Weights of a small transformer language model.
Size: 14 layers, 17.8M parameters.
Architecture: rotary positions, no biases in attention or MLP.
Training: a variant of Muon for these matrices, 6347 steps.
MLP neurons of a small language model. Each row is named by its layer, matrix (gate and up: input weights) and neuron, and shows model dimensions 0-191. Each number is 500 + 50 x the weight over its row's rms, rounded and kept within 0 to 999. Numbers have three digits each. A neuron's up and down rows have the sign that makes its largest values positive.
After each neuron's rows, "fires after" lists the tokens most often just before its 100 highest values on Wikipedia text that the model never trained on.

L6.gate294:523436527450490531467492584571582446383534589592500399543424512514502488595454487542547589473565550501525473456465534383470473468445494555532585523453478484524559554589516444599456551580497516467453547481512466610476408551527551495575565572518517437446421541482467493483550560491466453563453421479440495528485537470500656468496461524567545532477548508421532565551465482511535486515483471472451544477456502410440523567472458462586500556503513513585508517548483544442459472477457470538398472486422496539483558536440513458569569470506602504515489408437496514531500455570495457534
L6.up294:496525470469422430520484480438566575472478549488550497469405448530528463488469486510481418538492480488421472504507513515540496564564483558461601498431452464422527665485543481480498507468453496540447475536568486446538448579561560559558508542528584504370504468540547515451528514513562470505514494514525407507563531531537489604520449504465501533563388568488529455519530508472443395453495527475365527571489490501541450559435514485578488510554397612495411489487536479555539390417470487461485496562592566431492546465550479534540467483536457581580509473487526537498510529504538373580
fires after: " 0;", " 2;", " 1;", ";"

L6.gate145:490523538468507563476567486584434507483520534462501516529499474526437509489439549591457411482435492560481463442467535464426553467458559449493538509554495477473447440470487491511485485472515390520482603460526525443399471473467526431525514468382555625422541619579536503463514455593553510529597515493493386536496560408518496507492528482487534537478442411496540560577530392395431453477476519440492492464457424483561577517521507483438542530470487551525562534478482554452420531551466497441528644496440498526479485502589559467463557477494519541474426484557554583517539453501359473508
L6.up145:515524455551464569546525488453457528494513585504449525476498474498507542435490530551454485456476514551507562444480471530514541556569509579471563473678545552513503385502516645533468458484584452531548538490551475456378408528439515447525472446480520482429551534489547505505447565603509515471521550520529428488483522500588595572461549477533538455530457514468490517598551464443514399498532594452523464469470493436530472521549607537452484365467553479518528475402511598426490499566603484475530575490438501536485561513543589440456511507550530454523492496530526567480530488524401416509
fires after: "\n", "."

L6.gate216:546457467444511561452485494537486476463460499560531500492481449497535423456522503537404592443507546470501459567558536470411533465420404496476429489505519517525477446459463478459426543502550539575477447460506550550472488521477475455541477462521504494530652479547522612523458438436593461463555498435585507452491524553518439568521480625481472554467554595517537520497476458554626551452495411449497440382455440547433537442432500638497482551444501468478472539479452606514493520555432502554440448557465485520421517609580502551517457462495569514529476477456449463496543515475470388536
L6.up216:504465519448495545460562549509432551550443457543574480482524402435488473466559486492443494580475589456477472549631505434470535433429390418534481543566529475524423436518425443421465477494518524535444495521478540546459598514534455580533483489462556521537582489493519578520392464449531616449574488540537490501442476503537481563476513566520531536504509586438488542441413453444576402467606436532472514469511468476461523448488505590516512511431542453538483476584439629515554554509464468570468508454424528482456530496549552550433469509507502510531552419488412418463561434438467472491
fires after: ".", "\n"

L11.gate497:524567483505543552441525451486609432510553555531535474448468476516403537553496591481589524501498461623483554553463520503457538541501416622463450448546555559579493510450518591565465479476430618446434493528469545484495511491458500499613521494508575442538475468537544547482532502449603435548522502534542410481491584515406549451571434469565448461478519488553489520504615521453551529458503529520483537486510440448505545458454480429497465482412385440556542521426519545492443552478558506481472545578592574533471461621509434532517557547491472452456501485443419529516495428452462447468
L11.up497:327428544552564535469560488528560543553534505460547456590446534436476493438529504549457425447466526499497575463360512497557511477448474479508485469512462550477487471541474546486473478516508587527578376425499494460481539430464507549482595531506458560422472459474439474579458537569601482509428507403555480517437466501526484605440568500479555451505509487476551553479551599498505473525498443509481468507595475524576521529482518405445425532501469472448489528414483472520527476585419523577545470481573510435573501364566512473446471545501483525494589561440446523491485517458570505415
fires after: "\n", " |", "|"

L6.gate111:464555563458496422491500508489465567415543532545452569392613476511505434514552481518577411543469469469609523530496558538557583543450492489559601459507520494504519503523451574556491437440434461588544543467491500510437551534481435522473487468473487455537413532519437483471574548572614502568489558570649492406472557462540467426525501556549533528505535571600506495520544535524585493645459518589524431447480451460472510520458494509536432533543547520456585546533567512559475576476552524497509595448467554533544543457538537511538464535461479475471471476467508503555570494557443451581
L6.up111:417487505389571485503507421450427513491488505533522445472487432470536474505505493439498483434492542505501462535573505470535576535450498490573603532563545530519510534499497424531470474533510531639499545431542578429522412464522558419498484464401452562504459511542466456381553521499551516648523492462530424432489513486581414480575566448401454484499501563490452429562420602513544506522384569604455435499470489548439458542465489540401501505515456515467555518586542567532517553504420549578545547483446523566496494469546485510604546505497513452579528495448459486526544549517473499454
fires after: "|", " the", "\n", " of"

L11.gate456:402524497619556615469588545497498485478535509535542516458481514485539588440512551432501551524456431511540445538450520489528459504517428481447506520574564482534467536572414422442534469587414416517437505421490481395452466514436488497498569521480485439501434548489553489493564544493474567539502473446474499341530496466518499517505494514478523493525585414516499488441550466460471487458527439453412613450510516422466440533458436464430449530512537493502525534516593496526504543604587471499531449646474559560563492447567530546476498515525466530513497619483449524550533439614517574468
L11.up456:407486477496468429549461543454488481533576525495543535514529435460548495466515559513528485551432466487467622529551496552507503457479514538496417539531577463520415456533527492402513462573475611486498453458467464479348521432430559515396516507502515511535415525489533550581529553529498510597572539482427585444540510411444477474545601527426491539512469633529442562517480503495583469463460419452490513507523504527466460527552546536519501444473484544438566438392590535494538587492511505549595547506475567461608486551491532393507394518459555549506491484480480478548523537576504584517
fires after: "|", " |", "\n"

L6.gate363:507506410472619469482460502471446494423415575526499538490474532457516590450524491390432564528537544567483459420495463412459466509452488549547504512507530528463599573542469471555558481623428455541418598472509524494556522499561508548518470509500533583470550543457494538461482409521469505473515426527481614554478583520509523491494522357471574427441533497561482593525527529501490486470489432500430522462489509483506425489490508502546489470530551496535460589522651540559507535550565523567489447400478469415496457467440487600572451534481500628514468434485584475480518563555511514473
L6.up363:457634481480524507527526448489527499513535458581457493477504571436508490488425521523478520505462492475507475476409445565514490396419554544503464443559515562511453469468555470498512402527540520495531549523542465464528580463505550465485473548510471492538582483484477387473438550541545581518536460477558495506433602456462399522501465596515471493443394549474450516492389553415502610422572532429501479474485521494540622510458489538556598563557574533457440522601522563510490561557480468535505557388531520533503376414497476547438435478514499532518465524586471532545488432579481571560
fires after: " |", " %", " GA"

L3.gate399:525497561545462528543539461518463506611572516591456412442442476452531389500459413499507504460553448523475366505470491448577485473482495512571551596504489438552433458511546437529500423573503474447569490479442534339480554600454455435435542565511400509534484601609553519508509438412507479461523528472443531532470516468499529561489542503528519432477524489534504451520340563573510531469529589493465593399557505488514529521481444514545450517442543492453599537471486434459527513539549499495555480581515454471472478467468530468484509409515562477551506527553536450503495456423541502457
L3.up399:559408585543472518511440504524456555576510518495500476440488542469525374520552483491545479431543470514499484517528491614602448432499469493527456490506464391558423501532409515540549423538539522415499467520386530375555541557435443509471471450533475479427501515606545540567438478478456517439473559439468403471576452550520483441495485524530565504476480567488496470524373474517456479453503527535527615500575476443551618507474485601514540505457504536490551491490456487466553465477567481460499565436471480460518461460471575492528540399447510541508496439515534431521606425438531487384
fires after: "."

L6.gate94:514515397580502566494528524563553469499577578553391503638551479488517535558463450491401514387466515439510453502434466483517493504439439601607495449469466498461441513420500483555522521545490488405624471368498559475502501532480536485467572551560456547524534462484430476576485443523563471547512491417507433513493511530505451497491596471353466503496434422485491493509512457442530477527526513448510478494635538450523505424460447460564520464459513456584465432526440550477467498495466440502465494492493557481478527545476480574558459493478523496590477619480555413520467444464407502515
L6.up94:490479561417527558572480473517580573530564521559605533555501500555404479571559470497493467531529459459545484475536577505411468548497431546481495525563487585407384488464565565492532445465527458543473576509523468583522482534501491521444468497515527489458527618451472438493621467616539478484483482483521406522472506467436500459441487483508429532533528476568497563461384446500569451507541490500423516515640547528458534526459456515555493549483480445514521548521532419514420501522466473511582425562604470456400541578497572549549500548500511474442495562515524446569492425606517490590
fires after: " |", " —", "\n"

L2.gate224:514404559490574462488539518461541414526561594475429546506514522517511506557549502469470459534536451494400528428474533524582562486496454592533574461441450544556507479430456507515444490545436488445484471562496476521586481541412429503511456494562409490489399470488559493491583520424464507487456523541588519492546541515522546463521391491579577429509453503609537571493449482487515506428508494532436435602469541531324561539476405461527416463453496464482535452404453524559576535385567506506487482528478476538488501572484512504510455515400532480532575545478499419555563487498420464499
L2.up224:522545470528528560612514450537624468563592526410498552517505558498466506501567496396455499478495440463438466492509598550551534560521504649539537518482496552452534558568500557496410476608477470500394514521495509552469538456465448435471524516437474598513439498541521471552479482493484509547533546528492515524421470479541380580540425467505551459566441561547476476528529509440521532582535547472485465527460501536511423515626432520461498463435559587479598469522551529579460583531448524615497458511552473442525522479546520523565531582538525540480571485491499466505543399575456479414
fires after: " |", "\n", " 0"

L2.gate247:509520515528458449506562490565492454553472477466458476515484497445588482592524534525474406492498542465462531572563463425411442496487442560585413584491432509586519559399496539468512395504434508500446512445540425468490453465520519519550632510445434551603472413482478455538444480558525580469491457458466501451632561561482535428538495519510405493540507532510579498502443443512425493474506563493479495539534434405559481463524518500463554494490503464473518464421517596511545517578422550507498519526425495564498584554393479545526593492438537438436550479546475637485482519550527446447
L2.up247:534464523479445475463466453424465547534424492458558472466480499369553501527482538490466494528514517449465507540548417463496448526397528568555443511488509493529488609576477574480418439508386425497519443456484440429531481446471484518536543557423392520464455430463413474544539465563488582467471573504532447436607480576496480511504457495453527542565596493538555457467503393571521516468511454518538460534495542525470413454540552532466592566495585513470507444459574599598510473508520471496477498505438550512512540584423425543512585487405575517594567451488478605456464474536549474498
fires after: "\n", "."

L3.gate410:483422441533502527429528495541479553483454490433516518474469459536460502516462555515524495437512490515541502448643585513533564647532543575565539473565629513473528460592547449539520500539457502553566527454454555514487526555561442546456410481426492418539477548531483495552545476479573546474539543467576531563486441475439514527439635622547512506498576574426434522394459489526494493530497468478437492494498521580414568566547478622454482522483470574493550454476417539548504555565488406512419515514589491524546506550519488461468468483569574581484510507540514555473502458502515563574
L3.up410:526462411500533545468460572530523518478436478366513512522405553498447474578505481521487482553512534475576480480554607462471565601524514556537617502566579508483562472516486486528481508589456507589424557467413537547442578494498476552420436489500412460527458461526499461519628523574555502484480523460535506533489493553472461490455514573598524457468533563529420483474458427483545579457550475527443439519498545530419466547535487555524460462444565569497508493444471550620520553522501490491399490442523460481482566588524434439497427497482528535577537483527544538337508445465502578562
fires after: " =", "."

L5.gate78:465539508508467516573536484418411507499470447519524521435467529497464406448476475512439563384493496523461460379483421558498501491458466468448425544480507472506398472536474480469505544551614527457624474425497553384536467448537450407448544464503393443599466435497509542520494477520530463384462582394419438528503416552497484532475481489587520558474511560574429453498473526578498506493492439480463440510477501606484558486500501497480523463464499538502525462503494402510523480456548451501494597476502393454411532547591558430481514472477463485505439479529452457503486398434511463399
L5.up78:455590483415470520504463540495460556501408495531509587487444540506392456503483482506443515489565439521401450523504520451554550480522511514589518588500508475576464468494533491423587536517519474470591545548454540481514480468490469576548577541475449475507462530386541477541500419496608452508478550503454609648460566480516496485410496473523576433473504484453529447557500502552384524481547479464425544533461498601448614541548537413416452455477560445604553501600458529516566453545536510540507473384507488475508473504506529497463549480481559432530455426446505545480530481447450432430
fires after: ".", "1.", " 3."

L5.gate0:408538498481542513629462576508519544539517548460405532417557585535509477551459524475510546493411493467496531541550515484476527524575510529544575528594419554491474446531539617542520545496517617522558457507520624590588476564594516541498475526445529550430500549365423535481495475440508425463556495476450517455496522557579524491502458512429526584547501489489490481482533454434443518454457504554512491545389477505497536533485510455487490464517551503506526481458562599439511481337535619494468492510494552528485547568437495414503444404522509477559453508461536446549416526551480453523
L5.up0:487530546495487523522512545637535542427555533481484552460517395533494485486425539545424512462450485508559537463548488492459494563565579486543572546581498521490479633519517495479465478569445558531519515461467605524532554480480570559418540455493551514430550549500475442489469604529470455563445446577551499651579519550473645538513527522532495526590509486512551481590610539469520486508528466483526461498541503493527463514421518461509487499473466491555416503443416505404525490434474526524568605415477565504371496576525471429619479489466564504510512487524466496506466511545541435574
fires after: " 0;", " 2;", " 1;", " A", " D", " GF"

L6.gate443:508599529522512531522446464470651509536584516597597497475508529538554410458545424456470479470475410546474561510482455537494506429538445475530432511436475441511434457386484580432436562535499536481600431541484550438498463410491524533454504515524481451556540537505528498540455484541619475486581566532502510586462468470426440448495548534562443560518471458495497445552411484542494501498445532451511506496495456489476509512419521425505539551428528553558562469516530558598527506408508476464570365442542486475524464483585474561486565436577458375497490514489496456496448404516543440536
L6.up443:431502522467496434554531404530435483487522482467420557513471496454499503502425442491442432462476468561514467475444459446473459509517477480581489510506489508474517471545495508489418532608542482552498445461510543474554508478457543418435511488536391566539573455527458513445446420433537485510506506450516410605499504486548491467482517566396526463539462513427473396606395534457517490503454585513327597468460542502505467506492580444488519480533405413438475527535459587570465469468503557551467436532541419443484483512524540511621486468559552486489525429490500523433449427615518390460
fires after: ":", ".", " 4", " W", " 3"

L6.gate258:477470503392570536450531509568451422469567535485485538471538497477476557523429490522539449465498551576582528422625480435458479505441478465568514485645467452511518545484419519453567545512471486522464480468470543486498475491459504556482540492429372536556519444550509556505510507556541600549533436522529475427485430451573478561379552514513396501563576492556491580472472410518452396474567434464482415529469478483488460537562494500480533518348494597526598523551455567494514531493424467527579467520504521512458516528558542497462443529453526476540514489546449616470553537509440502581
L6.up258:419563476384533510475501488511478410483503435496438512442487485416425519560454458467604504420459491550556505512609510489543545484461578504615465481541569495482485532447483594483602526545485530508458493459512515502486499441521449518464466482426473521531515424546504504546513590516514579527517497571508511500475494526565450579395569621493448468492576527512501537458501458528449508442501458500468526517471406518486447541536507583484546460443453589506614495465444633444554521513449509350604479537508603480588503560547529555491537531546524528517532433447548596411570525523475472505
fires after: ".", "\n", " ="

L11.gate418:565513522480512586483510465518467487522502548505505457567473417515449515493600590386521501551585440471550430508501439451537452480515419490524459455506471471516470460424555460511499562479438554438470518510516451478488502455490524595470456508525513513517656461509457522510498508455543485561426494495435603479451435401510422516529494523458425489467566478554528564539506609373358509486499461583559557479498458492533529489534573474428521553374428540405539537520394488532478563541504526570543469574526491502530486538499516576512512519588561529483568481350473522495471505510423578491
L11.up418:481552451538383510495489544579459411514474490548552445513511511530496633560435500553443596536457514516531489487548469420457505573431534510604465442513510488493583587484532454399462529544425532530500529432485489515414512434558474572512477493533467542412480471448471501581572623570415421522519618499437508460495516472583458472572519516540473513542466499535470451539528494545446571475579539456526532457490479506447504465461471507364451514436483498511540384501469575472495482505467434536343479444509407469477507466508520552612519513558499507517504545430444532469470479562554554480
fires after: " |", ":", "|", "\n", ","

L9.gate269:446592545602512463528534416445440532488393535589434527487466445483599547414541575582542476526517515528522466486543475549524454458436435474457430461536437426431550495585541620454493488545525502543455447467464565518472446454493577468428524489398426436408519500539508574441514406551473455523539436500460542470492436531490533598482509423506471519550470508522473588488489454453468430492514392498489508581552484373469489539462558444484488429427421482469492525498499533544525521561584482459466531395506553495452518446463592548486502511570410501494534502603471467473552525500465543496
L9.up269:436586557444531598443474448467546551496553498381514530453477574370459585512482597663608543498478565472451488429499416455547520485467433539443491565611495555478508534520470496525533457487563589428513491439559488532537420465504519428527554479558460525530457585539514501432520452477487452540517425491512405490508510518479467476507426532415512565479477477447555493520408497404572519464563502477462476502482517505484520518551570540545418417461468480486548524524481554422475502484469540405448533513500577569530505436517526552491403565484451499593504463491486415463526430511425531545
fires after: "\n", ")", " |", " "

L5.gate114:478527475479537510423466451498555493533503560523449449472538524531522517534492463559494614492432516472550467525546465520548430404458389449421476500488476497602570452528572486492599445512597528381586405421547645446546545422507527479492493534544493543577545565605558521518482551547511469437550501489454514510445447545528518441550525508486508441519475508512563506538511565486507440458398484498504551436505505448426541494464456472542478511444436458510488433504451388450547545531569540464432552527464442474434487505470566615482454465463512555539507365557529464430617482552507494464
L5.up114:580613466453487551552485485523471455550501555419474586511457462491517467376507466491523468477524472514507443513540481455472408472547504483556471510417481433486471446541472588514611518500500474532546528505429570596493577473486510617499432477498469469458484450515516619474517477545441443507502491416555481519526427590511540475471512439592576431532509467594529589445421476516464389409537425537448477526558535538550541546493497556469521397503519475528465563434537426513401491527516459395542510511500562509644563443523534431529500494390536507469527570542494460450480534514556452497
fires after: "\n", ".", " a", " number", " Some"

L8.gate23:512459478494534417406582492521495445559518481489478493438484470614553513390409581492436532518418388535605449458448440453503519463440425560638546514567471505417502510512504413469460534560409456459488480565489451471596554487549478488476478454403520548513556484534536521484469479589410419560470539466441548463498499496535542515565535532453463426527558527473530420510478548484510492416566480415420494478519464461521490437487427444514530450533414529466482509466442566679465426519504478489489469418471471434496529542517487444501486574501504501562474461546447508543492483448417513486
L8.up23:419489535487493425452572542414510528426562479556454460493457470559472483513544538491500579498497384469515405535455465433525479483478508473566516374474464509448466563555484498487516478525445436606517456533493561529577536416478410573442548563471527478499496482404462452598540574495369535473443520488469500515466445456509561519551547464488410592529569523553590479557441572527462505560535520466526484496459488486529474509469459488426533420512478506524416512426536565525484576548568471468457400515499645472545450586562498500483416440423567439435472570509506521492512494407438507501
fires after: "\n", " |", ":", ",", " \""

L2.gate426:505474525438464595613494486471481487565533589469487487561547522482440499533477526502553510371492515524515474518544433550503578445458577564524443492495515483459421448443459443421520482554446552493516569463533566491451552531473601484514575429518435542527522520599502506563483500487379573569567498464562496468528504524507459544479523460456545588581501561633471476510515461418525478444440536461480469516525510435608522457517460461479478490473584504484486450549401510490401521469473526486488455408380499484514436518557569519415482592464466381485520577568470386486427532471496461532
L2.up426:507541512479497516477512508518494562620510470540544501532519630521378537519538488437482507413541454522440512551535519491480527471523423548453428496391447475469422390442506437514441505394483544476489597529464538523524413519534544516454596477507423507482550482483500446485429437541508519456543520462497442401483446480484459451506517517448569574521628409430447479479555481446498367504602561477447501489480520484530536464434545475481389503406487418556523571510451403572507583555464450436547471505519532497474484503543544473515470484528504475537574480525419531480498459401511381516
fires after: "\n"

L11.gate135:564405539362487460501522516570521494480434487476456505563613608440503562515541521535507565466620527463571544526513506402460529422400575537515539508602508445425493503535481430547459522480488462513465552573482453484482517441445502504480528442442538481418491478499629547524498571583480514520483444451516495510516623446501406444534579475460518501565447485506473500493431456496487501556568564549421590456492461552549476433396547486512442482522473468451523432464428490547531519420558487421464498474439413464561504548554492555498480506555480441547522478416456532550559521458427425529
L11.up135:437484518519534561471523485468472555486526526480551555546447531489524606467472523571517511536446440614415569469493577472439557564532509488557486498463484560583529446500474518571451529523570488530549502538460478495468585486544480484606569567461464536460483555515558429459433469523515453566535500464490529422543539527480505389505378509493540443510500581472582511485478412594353508543502434441531446554528386523489531524573582481495570422436538500508499519493488433507401528452450431516531507444517537458463451599481528559468574553574553429460465610562453427447472455529522469558
fires after: " 0", " 2", " 1", ")", " ", " 3"

L3.gate43:436579500578586407456473480452468613549472500430566504490544561475435508533569598544545497546529580456513517496476498484541550417484521463514533533476448521475548498523524510472504401493517449478560506484500491551481527454495561477530507433485547466515525557405479511454510502545449534416593567508502528503496436406486443538488524559494660539580447512457495509554394510462500448427515435509563477502565449508468563553555495429600463566517489552402457565544531550409504446464504380433373472479567433443547582454502462477470466470569475563535435507479430531476514473514442514395
L3.up43:411580516457582442530561526500465526499482408488550619569564449461484503443613555475513521541450497502437536451527564462450562505489510467459489493534488531530617487515566499470516522476494531513557502577542399527526440471526478385454563517482479487510515454516504574455554517481464443468556506465514377563482478459516433428438479518489516480538484547482575630576414503537482434477460478539487555532490569511541558496525561361525518455484448461354525451544500524519528506485569529565464485561554474510570577430468445398504580524528515508571465442523565474438498426525510557375
fires after: " (", " ", "+", " [", "/"

L9.gate467:553449416561454566458495416579590432447553551536520460555493563492387502522536506468515498476560523516530476459513548555526482457444535552578432548552452545535450527514507532481482381599445525551477514460509464396532455585473550512458507629455532505405502455429489535497485453460507483457400528566511405523549527522535604497464419506596554447467549576445595554441427521549539492455469493499483516575512478476428518456601547482554477567548410549529476571449526476469481477646409513517459505434486602465493517464516515513424489499535474589463506459491485525514515558501460461518
L9.up467:444507550461535432555549471484511565497526471498533425516428577520446519505495435445458468569441430484435492444441496563592497386531524588514569502610488465437427545529497468508538571512453520518474520522439459447493406538486537386537451545408483474484468544553474418428521440558525434469611422425549454564466557415513508548406451539546515478465502581468561488469493557526432550445494572453507484490563536491502409430519456495520490469564520497468467424508486475520584489496503623519546500483535480538437409490539450486582506399516583438554485563487485453603412490547445498481
fires after: " |"

L6.gate242:461418529482528439439510497572579419489571503498386537496611581452468487504470467592404528441553557432553542482515571550463530432516460480551486482676489600494578519489502399589476527522498498500461538460430535522453462526472488458496454443421431523478513545522462519575559542484567552475494489484537479411539526494552512509502591539451455520545582553484430546436524489529495459524532509529356466491465439510481504571491492456429482477480466534549598577455492468523590544478445600438497513518535467517503493605521539514437499567542524447536528467503588590505581533490478542580
L6.up242:450450408460485517438471537497513418466420591483396525494509459527443539432486503519498528542556492495462474515557470499476512491572489474515470444488548531472519498562484421494513584586481502515493498488379570557463537545541396577550467476529595494475539492506458552562436536518540488527544544558549547519477480519515520506443589595442453449397590519465468503449520523391521368465484454519460458535516439514512472552594491430429494422451500546555635471510475634544514483459515492408464449515576512465489481520515483513475468543562544650547536402524551602535516461508467574515
fires after: " =", "."

L9.gate350:483483441545511581461539450675514436520499463501413436377548513536463494373554620548479554537406550548475490518529510447525538504472549501522444482513536535445520556398422461506433434634420488454534530522515440508496526472520482531483478455414512563448578540544495533522534507553443514494370450543590434530473574478457487522623538538382443493481477504506502467603422490547456550561498598442514573452499505551469515462503503485570505563495470413487500539511523505483501515547501514500464490535447498434509492476500437471544521551546456488503462596548407483554549569529539476480
L9.up350:505457447424468385508525503389547408520572511459469525568449504505369463509550470522515519511518456516473449449461444500514492467515522516485532535466503463530517522523431490451532543505559549601444483606504456500553490544553424569490369427530495509517439541512527379394520415469585488556537446510491486424513610480454532488522501459480422501496496547521527491437459564482539466389455493541447489509468486462486566467528523546370446341556505495385446503482457431507574538482519519518385530431492568526494523432578432521578531474554495472506476491471474450533553531502502401527
fires after: "\n", " (", "-", " ", " \""

L6.gate485:400451477469442370512430482474552466502441562535536426448433474480472514416449456571467573537480499585485531477434481544534456452452455483545453506522489556461442496491520479589560542559535499526491557498612432445557485478550523540472460446428470498578537471558469524553474506481520444584462462554433531597543551492512487494617458504457359529520543616424495485505474602511545466546464519539496492499538363483570459521494500487453577455554435554398484531551543491480490521491502544484472442461538510484528418519484467496556410472559610537419486350530457510505555504529545479525
L6.up485:534537502485497533529552532520426528517497496501575506578469481651449477575478441502570461514454446480610553422464557433441424574451507473530497513553532551587421604552507555507501567454521460410546547507552423476427430434473480507599511490587507436493545523436408484562523554528553563585468571562479492455442422481488419526544550525510497457561531578562515421563517597543494461537592427423454464455515435456575588547551553561492490465554471495511464477450517448499486524558451495520509443493470463482444514459524555563569513472509555417543579561454448457531452473531507531538
fires after: "\n"

L6.gate77:473528456601439517535519550519517565546578480559564543583577572567545451423490540479527545413462521497509491470523457443439529544551489491573531473471524485533440485574506558443630458443472567451497556541482493460523472446427510522533483576447540406494405523516425572531465524593520572491486502445457449445505559449526422484500448494547535570526463576521591547375449432476429442515482526559528527577484538555554522492506580488452459453460462515306460565556510586504559515474521521532462484499578515495487563479555543522560519526447481502609532438520576461528503463536522482429
L6.up77:443541351489449531513492437465617509482537567469530481579470456420437443482523582508466526546504506467395480506523542482536569474425458435514389537525542529546526474443488488471559502417508534471486476519444562500503528510461494427548533481437514416344450460435591573495515487447495479410437521551448514456491440533472495612553485459502482564530464446498474445505587474538462451539507473493455412486493559464422518497452507484490468463513505498505496484452470525534588485468511458422475563493659577476427577533582458540487517495481463477548455486406573504475493574451554605389
fires after: "|", "-", " |", " (", " Democratic", "."

L8.gate188:486483448548423460446475466437485537442480517437585497448477486553540513491543546414466505481486449488465519466518479476465543604501435536539433453497516543519561476561537549492476543515461610549535560579528519477484386463453482582516463457466639464506531476495526465511572589499442553508460567539507445519547510515462562575565428530516561417539566464645594596424434459482577543478577468470517490506402504487510606492448396520513545488531501522454439465432436554513427468563505472477577486475456498510460492542506433512497453568475550449484517539466394474554540385562514393521
L8.up188:548433448513543536528503405579516436544537433451411524471511536532464534480528504449522479466497418576552434523465570451466482436462555442473422476472580475600565513498520484548465480498508534511426461553419521418453468381470399611540542509391515491505466511546415508512459606491486513485506491462443531607424404526530470490520503514525545446444487561543407501594603505484550484584552443581519502505471609490501542422436528455536559445484555513556411469476511501516487597521470568492456429564474499509498510486450605521458549509607539469473481541559512434559484540552450492519
fires after: " |"

L6.gate101:455471549518545451575481513580525441496398500494495553390582540528565524404486504561636551465487614544498403474504464391528543504465530512482486499549439538510420471592567480491567572416499468531551442463541534518528470497511524585549470533445538525496498459545573534565493523474486522502509516489536528506555545558449553521434606477519462538521425528453448510446441565562432453424527541515371547495535486535576517535424548494544518423494529446598556533439498467494509451493499494490439594602445516531402561468400527504556514512502374489548562546465455484550548522485447524460
L6.up101:466539580494477416536555525585428472439489500552517547534361487472460544360434556543549483411497520509472583454523547483542469571426533499522437516487510515510524441534551382508496544482512538542536521519485452602503343477482467446601533469500548428476462504492526546444468532479513521428530508507493539563549536513527585477502474500513470562552432523437520464505457522561428623499558460534432436468538494513525429551458530544584505464559422474490576512413624487559539444449512548593503439571535460519524530533457549511496540501484382493575480485511525546539528479553426404453
fires after: " ", " 0", " D"

L3.gate163:497420617423472490522478499406553556483573447436502632506561555452524499445453491536498499520306410441528499451513487555512518520502517546526541443494527547488560520412479503430526568483450549501473471655507586561473446548455473400510521477581510504493474507456489496430459539500480473460468543481615454511587487543508491499404466479402534514533488489515468544529498519450570520438517511520567449546520530524565503556551380506441534475512488416500525448508434560495514508425500576511464506471495489477474457412454467425491431480446492557537547541424516466470485530403378422502
L3.up163:549514440443558536491546549494496518521497526459478599446409485615659533528463456450553530506597478497480420494436384584364480489441499455481529497548467413531519522507544492509502553554560551521528530491456535578475523539504498484513445566522533519493540547427467552497491539515521506611492487545511500476448401600452437500490429516423508490560475471510519545598491475505459393461557466454451486473566518458552551513596482482469410450468498451484428468490520568470429556475465501516526465482510449518441460512488491580466483572525491556472559652464478404429414436570419519548
fires after: "'", " 2", " place", "\n", " 1", " election"

L11.gate490:474480489443517505485422505503512469506535506513555487425506536529483398564437510534495506498547508514542527495527411472609533546403538405491622547449447482504577461490486511490509440519453549431515454559490442517512587461425523448435435486471477555464398435444443525602524558510352490510476453519484435446546534436469660454522410430488502560497485603540483524462419636536499527582450523499504510513511489478426492520445528575522464577395478490508492494509476509542547568416503480497487409479466465506457453526550586460510539584471418484542506467404458386519484500527511494519
L11.up490:506440502440519541435516460520478398557431491455458452557570545597412489576597458476406580477522451551482491471567494505529486485506458558517482532517561471477501485514517522494556521536462492514436485449525464512584511496527463548510464520480388594493467427493540542495463365600528541610528506481496573499542453530551460440446499596411524492503481580474458475559488472502480487503564475492491487449434609539509506470537504462565483468575475489487528529563471504353480478474377455484489531551361527378532619466528588503507534477469608446439558513507506504465450473506454516600
fires after: " |", " —"